From a checkpoint of a small transformer trained on Wikipedia.
Architecture: LayerNorm before each block, learned positions, no biases in attention or MLP, tied embeddings.
MLP neurons of a small language model. Each row is named by its layer, matrix (up: input weights; down: output weights) and neuron, and shows model dimensions 0-127. Each number is 128 + 32 x the weight over its row's rms, rounded and kept within 0 to 255. Numbers have three digits each.
Before each neuron's rows, "fires on" lists the tokens most often at its 100 highest values on Wikipedia text that the model never trained on.

fires on: " |", "198", "1", "ra", "3"
L6.up189:078092137133084138190180140132134170141204182114157130103174112130159107128141080186070132145150138186124093184118132142156129135108104192107127202127079078146127080162104114136119180136157114109089155117105163145156084121178075038148138152169086121142125110098093094099120102135143139129166062116155165113140108156127104180108120211083161111132124110161140195142091110130184119146123
L6.down189:112211127160155111076119174129092134130100144095124107138188142171128101143153145143138105174154186132126108144108076196101096135094137151147084107148083122146087079171131125120075069110142153166021143124074148116098116190110097178114157131131109126196155059101072076108134135188106100094117180097097133137138132130119104109128129118136085115097054126096167115136119143063144093132135

fires on: " l", ";", " had", " as", "-", " |"
L10.up484:134114141118105176097123161169163128102097127125091159126134103110106129052117176128099199114132176109094070129184146096141164146078162088129118111158095127113098163099155176158091145123112161141139081127167153164101145132109105104068113147132158158094144108153095098150217144104081035104100200143115097134160178131132140158147066156135152132174117177073143090180105165130144116161088
L10.down484:198087119111128168134140192089168088111078106120150130117163054120177119108145117108185180119095148173169150179148184083127141036131114135106086134124170124184130110136110104136134139131143100084143121108094098158127143132117142082082153166105169083134145136136169057117103123144209177106133112078147173091127098118101113165132143126116117095072150157152122118140186111135144130107095

fires on: " B", " New", " United"
L9.up349:129122144147077109174127102111084121159191056207132135134143108138090151169141142078147125103123140158173136112097120099107098149187134180151077139174040163156102122093072133104102119111172103139171202099139118114089121066109094140113123126123087113096126125172110159136113086144173164097064174166087181115191116128146065210127097101175144143170105144155116088194128141119155124099081
L9.down349:148087080121161141147105128096117126109153151085172093194153108126095122144070166139162107077156169132157101144149164123121139136124104118219086157145175160159119114105111181116063122096105106109100138105174142125077124111106086145125110132024153136201128102203141132105131093211105130133109141142155078113168067146135132108123157149201093117107156149115123092148200159133170134119121

fires on: " ch", "-", "ch", " dem", "ines", " as"
L10.up499:169180176150133063139127118129146175076143135161122153102151130077109123098168156130135150106102121169126109061171121174102138096086132172169163148090187199136156154133248177195110106096151134118149117162147174124086123094171120124099109102081182102077162092104124149147109104080128092158113176162119092162084099123126167099136106095136124118116123133099120144098132142109177138089121
L10.down499:102120129181138187154220159142113121173110179101103096125143127142134105149120111091126155178081137166180084125116152120139137118152151156118116124164170129107145107161124099170110141077116092068081114135143123123123185108111108079205153105177163122118080103149088086170088114079163106174110163146109151134163151158082102131127159141143106111126136113132109160158112124112160136121098

fires on: ",", "=", " by", "ed", " of"
L7.up423:065113171125141099150131125136097121187140182114175146156160213156147084177067162095134108093151147134145117081068090157126031132125122081152107092179117103066167148114149179149139092118162136149129168137138151115101079117057149077117152120104052131136090177133157109125190104146175105141113133084130113148132119124142145071157134105103109166121142135142128084124137202110111140125092
L7.down423:165106122120063081129134155129144137100160126164091109176124165071122144160133149156130122108087094106094139174128168130121116164219080139129091124193038181086128154137150132125129075115131083093097154083098114141188153150086174154119092120024128166128096095137167100127120106107100110066131098166088123110178127139181143211106121175076093104066109112134156101174116087125159163093127

fires on: "y", "ot", "ar", "at", "ele", "t"
L7.up112:085126084098129133080129091110143100144138094147141141079127159148186131076031138157109145102151191164069182163182118169074144115113078164151145132125141125073096122118123096106104140165188137090209179152135122121157140173201119130139214115041158192137146104113117082102063127147149158119110107080125154144132090104148049126136155104153140142148177112144174103155163095111157110146090
L7.down112:099149079143133146073162210173139124141138099120031112088102131117125169111160128104168119122143079163111179063091102173163073157123114051113166133164137196114152183101081134125148101112134101109160146122133152123116103072102101173116152110110124123142096143102135191124148148170129124119125164144103176157141153160132124147160112144119127073157099110110103134139133151175042171065132

fires on: " as", " and", ":", "ra", ")"
L6.up74:165068077150105076118105158151057147140178166147189072158193143130157112175101137165110146112156126084080161107108073092126125124162109132099136186133143057095126131128132090104117111094174155170167107147144157127109126130147109112098146099054148109118149106137049087120177101094059172110169096168135120156111156131109095133084120134144151158127078181145090136158131091121139096147122
L6.down74:127094141112144207107128159122149080127175140130158173109104132101122127162173148127179142047084149132117100131161203170140105071122117135055109163165087093111153136168097121091080118118162087109128117139119102148063100193099141124185102155059164145127103157098151146106137116114088117136045158065070112157173165137059129214152139171162118117113141133133138161140118098148127167119098

fires on: " ", "3", " |", "4", " of"
L7.up718:096122135089078176129156145098142084130104091127147172120089111122130116139143111184080085123162233101148080228109120158091059104140188141129150204088109136169153082080157179121132094181102156144106178152162126106161191138148080072152159147202101165125153099145122078100126144086171084093108149170133175111108137101134122186143136135111131069109131091139125129140127150104118169178102
L7.down718:183168157190085154168073050119129153111156104072093169124183121100123095156152192173101114095116111109142208109087080162059143147167086135177133080098119131148098171157091091169076101156135153124121110128075135100160050130146163140143143151067136098094097143098095178078122133129150139094149158110087136094124146129075175110167101171128130105097116161124174099142102107117110066127168

fires on: " st", " |", " c", " St", " sc"
L5.up462:167157079156104163175118121120092141187109155204148167121111113117127129156125117162136121107171101088080149193163155097094035142146152125107102142163109126123095108117134145074213143199145095112155080099128121162067108125145121081118109151067116112112151105149154159078089108153086077115142086149121159162176094123109138080098164131123098113123108205048144134084154101121087089136107
L5.down462:189121148125134094138093140092121153154134067121114137158094069085170133148080154216131112102095158108144101148176113159125165142155124164153173101171143115081054127079132124139110147092151130154135172106085135081120090121151161179143121135117179124169152110172149081189103063099141083170172176151113087144129080175131126120112105129126142163065163138055102099148092115140167083156135

fires on: " the", " \"", "-", " of", ":", " ("
L6.up506:101180106140167162162141161184138153135147132087154134170155128129145075162098117089163110055150095108203155142160120144071131105113216114110083116158103141122126166169151131069104085135116116096169120108155141136098151100185133039117108126144129096138169114116164140081140155120148145148081219137156120102133118135141172124125109129121089137084117157086088096122041094194085106126161
L6.down506:088180072086189104163133086116096077093155147127146095172095104183082120119104120143110107096137101172094094134106147140093169076109142150167129129130134152099188100097180164161109138116213120179087144117188161068137137141116080147147162090101159168126213129148099120088159135185113157122169143156136106136141085140161163211054146128132073115124134156138103131104114113137119148118107

fires on: " re", " Re", " Pr", "e", ","
L10.up144:195164103087150168089099119045161151187095147108166125145120141125099100174116093139135172136093130155101185171089064128153164089140096150086142138119147134117203130154109119161119145152199099142142150140149098102151146120128124131122094164094122093122168180089115149148128095129074071129131070167180133125071105144149087096110097159099129166235112102154127087112086082122044109119153
L10.down144:147083130137125100108117106105171151144162138149107112107118113166129128143185106122136159116127105131138127065080117144127086183174160130113144141165054121134189152100159102154145100124126151096105109177145061127151110123080074146151150141155159123159088163131121117110158147163145145152052149075096132188192184087151123190068130127102138078089099074136120133132181161094177103099095

fires on: " ", ")", " B"
L7.up302:091086164104116137155096169124133131156180136146204118132142140124118150173061177144161115070137152157109092165135074132120101063120122138095131168200144146176077128144087087125103089114177174151093137179174128110163074131174123107101150115052129141082172152162131159077135093144134103145118196167075133095169079125125145111123077143130116173085064160128137149107151108138128088123072
L7.down302:150079122124126145134118189096110127117136105082163143129128183132102101119130135089140113110107149105120111078112179163156158119080103156150126061156133113165078075087122156114062083140104134108093149180092092098172149122095138174130136084166158141069145105122158141096154148222102100135141096159078131178147146120109159162167137112183108085106110127147201081141164107161109145131130

fires on: " |", "-", ":", "3", " ", " Total"
L3.up121:180177131107138167166141084130159160153161173105155115108142144165078072157173156115126132102107105115088115139193089104134184090141122145080211140147103159164134118138061116142139128141118103182130085151116171127110176144132061105140160098140115160132225166124098081104089112075147105177136082170097119073138108206146142127132119110143106088143126138094151109104158089146153095113101
L3.down121:097157113135095084144157151122124103169080144121061110119151210210053159118076116098109199178065142138136078070159156173128138134113103177117096142173149075148143113155135165111129086114129125156117111147104086097131123153071149110127115142128160064150082097152143167113086138160117144124156107168121141163136122119097116130082134124135103107109120057171131091124169157095095150135075

fires on: ",", "),", " player", " =\n\n", "American", " professional"
L9.up706:078140073110070112146147142131132139151145124170135105159121108149102101185149141152178158149103103067079174105167088151137117149114094139056122140134119163090140130128069170158168094127153121212109163080168127099152200110141112136071186145122153124166120098067192140104093082116113157145145076123117114117186148041091087107155095161132136121125204106136098130161126116097114126165168
L9.down706:127090118149199108126124122161113102104134143037126145109143134118126181097211122154104097097162141070161134085126135144148122099045146083148173146122170137143186098151126091084050148121109157065142113125130141189166109161139108127199089146158118152120142142162125116178125154179095125114122089114215136195126096166152119136149148134130147167131114174101162128077104138169115108130126

fires on: ","
L9.up236:102087105097135155153159135147140196134161156115157169162113155143118079130119087205126145131144100098148143178114124129139108116207120219118119094126129127143160128109114197121149101093106120138143181135175117123131158139133107057053094052058104102176124141157114132124091205137114099158106070112109166175113152059181073112153105144157131172183086112079140058186133101106136118136120
L9.down236:096129161150111076084057103103106180108106145119122129119172071082154193081139134079124092153117139078082148168128151171136120113094104093109117116189070149151155129175167117142087081122108092105148135131156087137113101133090194188214103188024120099109145144118160071108138123128115192094115165139191120110177149146122130184104104079142163100109115166142178172113135171109144110084109

fires on: ",", "5", "2", "3", "4"
L7.up86:148097171149114106178121154125155101118101090170151163122106131103120197132168121141134146073194151099115103122156145200148134128135144113098113174096077143161153157158080224101162080148157133184104178170110149123103148135126107183082126148132153178077153123101186145083088080084143134134086086152068142154165128152169145125139132111131072116113092124137127081076130173131134110166104
L7.down86:153128142137151139176186079148118133131125146106155065074144107127112132108162143113107064170140163178148129111096130110102098144134056094125111082151188101143101093170136146196150094131095129149094096074089142087149152142135205069069090111088138157109110170157104152131116106173148110089132120076136079115141130098130153082150140179127139144171147136150117162130133093132110084117162

fires on: "|", " the", " b", "″N", " was"
L9.up488:112164096149061097104083123097086087105114136154143150088135158098171145142123143140131085097191143146067099132133152137101123102114156167147115176181133108144112114110062182058110124090117147146096069128143165130144099152126127161139139170161138132141142075140171071075130141109133093127117133173166086141106115181139060168105118206101110146079113098112079161131085108124098130122147
L9.down488:138069121107100138185150170105102110095074055105110111140145146163085145156157102082105115112102131140145133157127128142174165140160137105121112129151096069108121128086188101123197155135090108140167119137158109169116160143138118121117163131149145142138141155118065169153119154153141100155150165123170156160139052070122123097067048126184154135167135136085122153136116143136144095096156

fires on: " V", " T", " K", " M", " ", " B"
L9.up214:165163119116127130088102125119159152103135165188106122140135168090185140141111100154079099084131145152119163099136071178075112091096115162155106142122079175139104048132108184155103070134103144152164074180126161061131154089120091139068117138149061129089123184159103140098109098115171126126099119095161094141179091097134146100170059129158144114080112171131120146165137082115109131075137
L9.down214:091134163129155122152134099180102108129096131081190090168135152133126156173112105168144145163136130116088130174068127087137099141086096124129023118102167125150142109149147153124144182116125094126078118178160064139084075151105079154134157136237142164137133105093170112159121103171118125063080153111130144109095131119131137130129137098082137122081143118108122166136157090169116163146158

fires on: " to", " and", " or", " of", " than", " as"
L10.up4:146115155058140096133132183187174095123202117115175064137105176138154147113132093111115084187086113150114061140154141159106173140124110061091162197140094101128119142096120116174145085127117134105159086122155222046101121159121129061134104084112152151094127132159122115150145118052151099197197172174121129126102109136084081067140145117147118172145124192100144115174105129098156121094136
L10.down4:144120071077111119111173131148144123132131176107122131151064152135142163097121178145134132115116160069194086153121097109099198102153092136170099129155099101126158127149088151068136093095125115143139208110062089159143100148132157146088105188104052137067119103109133094157083115093127182145126151075138108141139196170114090170155178154141106190102165120167106110146088133176087151102148

fires on: " \"", " the", " (", " her", " per", " un"
L7.up60:097116082122097145195124117114122147157072114149114145131136129128163140146115097126177142153129164104090143099152151178101132084074145143146122134207157133087159089133109168142083096109130145080101116146172112113098100138134118130078085136183087168105138129143104077070113163161068170092133184175111070057151158169145112105128126139078097161164155198156104202108084160081136105045125
L7.down60:112137118107147054132159151146100110120149150118117114158164098140114101150104099095137141154224056137083141139132204167097112150131111121106096103167115100110168112144199146094159103122138130118127122115150124103083083135105144158146172085052165158136166141173207094042101112132087123138166117102126160073133145078140101157086123155158071111177172125137122074194149111143111136128146

fires on: "M", " K", "B", " M", " N", "ok"
L9.up354:156154127096126161111082120147148144124186186154113077039169138123137130162084157123156118098112103153132133113142095132080113149131108178171125160237061155157074169157103106136102201116136176061141106145101149123102119178141124111100065150115097119163119152139158112202185164096068095097090156101144142146150138088133128143188068100155198148118120148181110160113198121123141167110129
L9.down354:148107138067102151148122060122159159121126179117134099163129131112143097152149083120114125176148131113123143101060166066123143153113094086087087159111231139140120133093188148081181139108085072083151115115192087154180178112134095116110131107162139177124183155125107129193093111164118055171114107096098093123139093063109168149142140185113131116110143124101195137164083147154092127102150